From a checkpoint of a small transformer trained on Wikipedia: a variant of Muon for these matrices, 8692 steps.
MLP neurons of a small language model. Each row is named by its layer, matrix (down: output weights) and neuron, and shows model dimensions 224-415. Each number is 128 + 24 x the weight over its row's rms, rounded and kept within 0 to 255. Numbers have three digits each. A neuron's up and down rows have the sign that makes its largest values positive.
After each neuron's rows, "raises" lists the tokens whose logits its output raises most directly, leaving later layers aside.

L2.down411:128143084163135160182103139163108151133115136149110142124104133171154091125113142138125097123119147106113169112130099112121142127104203143080108116078150119114131135106127099127159172094147101151087144197179136131146088195115139100112127134134152146148121114140102122099113081093156121145147158129146142147141123133089139143135150170122159143121124151132143095141124122125124124111138109122120163090120143112111147127116109157163131198132143115086137123133100096137109116139099074165109145063116171114116070177123121103146118110109126113150119100113134113099130120123130093183
raises: "lected", "al", "ash", "lect", "ated"

L8.down573:121115145131143139146152124131148150138125122156139097072131141125126118130079151100170106100122146120106117125095177093177123176143124104101140112134124147101126163129142104125144158122150130142109144161153190130060116094096132095124101118111105141110081163154118141094117091122163133109143110091127091104121127108126124117119160113117150153124128100131097132149143149144147107118157161133105181122128128093146164108131133110113121121154120109149112132093139163120122127113115131114145093111114101127127059158140119118080104131137129110111120141152116112183115125116130099110
raises: " Minister", " president", " Mayor", " minister", " rul"

L3.down19:097101128127150122100165132148119142124117078114110154150157122131172142157098128107154139098137106119146132112129109142121142076124166119095097094139160127090150128146116134173122143114105115168140108171170095120107149132141096094116155144150131141081158129131117103127155130151134147129121127091132166130111170130150128131130143154092125130128119127102156093114141163112127138137109087156139135158095118128152108113145113132168164127103112158092096100096118112103130143106072124123113161117113124129178126135123120106136116114096111139121122129153157137128178105093106089142
raises: " times", "een", " months", " years", "-year"

L8.down1090:146107130130093110142181122109171123117166147116103087146121136181120146136123089117131129127093109143124136141080150108170119098129135173144138148132121103101143149116133088110148144171137121168159133131127133127125080103117159150134072128193137129150101155129124148103111147100167159106140150125113075130141126163131143157179094154124108148121129143122182133142096126175117152141149105118122146112107121143128121099098153135151156126121144104112114115112131141105107166101102120185120121120173115147131151122097117119141088149101145109116151088136125096133152101117178131139
raises: "ink", "ish", "ishi", "ice", "ingham"

L8.down298:131130185154133118139137125122139118138165124127141109088112106134112129118149105125089098152139134107158120150158108137127124140151105139110102149143134104164122124113162136133094115147137130141126136109128100127111114131086096099115116099104145112137139154098158116156085186127146151137207139143135135096159146177127093120110129138173102113074153120142134141151132148126143104115146124137096130134098095085131097124142099159118137096140134104125163158135106136161126126101108106134163145133095106157116124100153153127168161128136149133109085123124181166143163095145078149126
raises: " becoming", " marriage", " finding", " suicide", " life"

L8.down1172:151137103138124116086131163137151139104116156118118119135116128135137143189151136093165102139091127124129149152160110116061095128127121104121136143145166125111089113123084081123138127150098123131105107114129144114139098122124136153136158076137120156116110172136158086127190127094125142139124120098151116138104080152105103126112141151092134165111127162120091148102102178139114153102060136132118156162125141129150122164149110077146109112147103098140132099146138146140086121105141120169137062133149156129165145146134111124070111101126106106145087127101130141082153116125155134111
raises: " ", " Six", "out", " one", " eight"

L3.down922:125130162099112144145131115148087091141120114099084129116138151095140155112109102120130087124159070095112121133152134135158110126135119119113103084136166105124143082131148124168143108089118118120057123102135102133121127190109103119130161113093089116107125105100117084158138125106112139155099075091142104089185132161115147122139131120164152156156086111095093101090107111155152143141108171153116102094124120083171153169139142118112147085122135127154089116161095186134127115122123091124131103154109127124148103154147119099107128118124072086133117161126148133160132071094142148143
raises: "4", "2", "1", "5", "3"

L2.down954:140124134124167109085147147137155093126090104144095154124119121140166156157106134099123104131120110101144138122146123152144155118140125113132080140170126156145135096114142138162157143164134116157090089139118129122136149116129105124136192108093110144131181119145117160086167122142154103165112132120138170119142126114117140131096116148133095142133110127121155099112148141087165124144123124109143070178123124127099109118164151119149142145155132135121103110082118086126148155148136071111143145105105158144148154132088115141125077117107105116144133129137120130149138101136126053147
raises: "een", "teen", " years", "y", "-min"

L8.down1478:089135089156123100109118160117140176117110081123109152155125162152151132135156118138157123085123134106123184098138109146091102157126138131132107140149152131128107132145132136163131133109149162150125095123136157104151137133129119123172116117080096121094139135119115160114125117174148135166147109091116127126125116130139100102169158135104132129166128100154141125142118110086109077085158093118126132136150163075172157157095142108152109154101089154118141113152125115124159134125122134098148155100158069126137128146153112123134155122082128166117124084103142152155140136121139131122
raises: "sy", " Kazakhstan", "stan", " Russian", " Zh"

L8.down1386:098159089128057131144078116122095143129117127144111127109101130149147114128092085145119150148092106150137094090123099127175141148088114127168133173129118145134096115170123105107135151131102104156144112132100101150132092169137127148121142109177104129057149153097148095102152107134148082132106136115101147174120087111124166106124115126133137081122151117132121127117139176114167155141158121156127143059161130144128114118165149135112144159118121095126138116116136107173119126135128120118123106120096113124076128156116147108132116139147115135131143135155136129149125135101132105136
raises: "ating", "alt", "ational", "ators", "ated"

L3.down1479:102126100086115094158161100143132105138177131136104153114126135141147099163113125113118110147153090136156161101090171152089153126133162109114145145122154109129089091106107124127168122147097118186097141117143139096143099123127155131131153161110094104107121115181100100140097179116142115149145108131149121140126171151142141184140153115140141123139118111177160110118087128143100144150132159128105131111176162144122126114137105105136148120152147124126146142142124157143156120115100139123121130170124136107130114133114140074141148150118088133101105128134183121151145138143141095116
raises: "0", "00", " members", "ster", "1"

L8.down881:160141118164116125117090145103119142091189110109107145175108127141148172151115100142139123100092096106127150083150094136151144161154123191119136110136102108130112142102138159167110110123162123163081163125101131114105094117136128105135131121125106167123098134120134142178117139124150138144151115113130125138107129122077138132140150158093119104121125130134113076129163132163128166112121136113153171125113103130147132128109094138119104126089144118129174141110123110141131079099108130131146136135148118120097135123088133139137140135134135108135158148100111122164108151102134116138
raises: " they", " it", " he", " she", " there"

L8.down415:076112152083127131129131093092126126113146150125117139153104149197141168118122145124126114119152093150117080099114067139138102157105107118145118115106088131107138050134081167107131152124106168134149125119098104149149138098124144148138137140122109128150120105157156092135173141141158169144144130170122122094166100123154156114084091121101138102130124123099152177107094120103097130144105174088154109104129108122095118137126147141100145118141105149143130106145139117111135122132133122146129139122165086132112110097123103119130184110122136100155137086085093121160137126125091151156
raises: "ide", "id", "ides", "ions", "ida"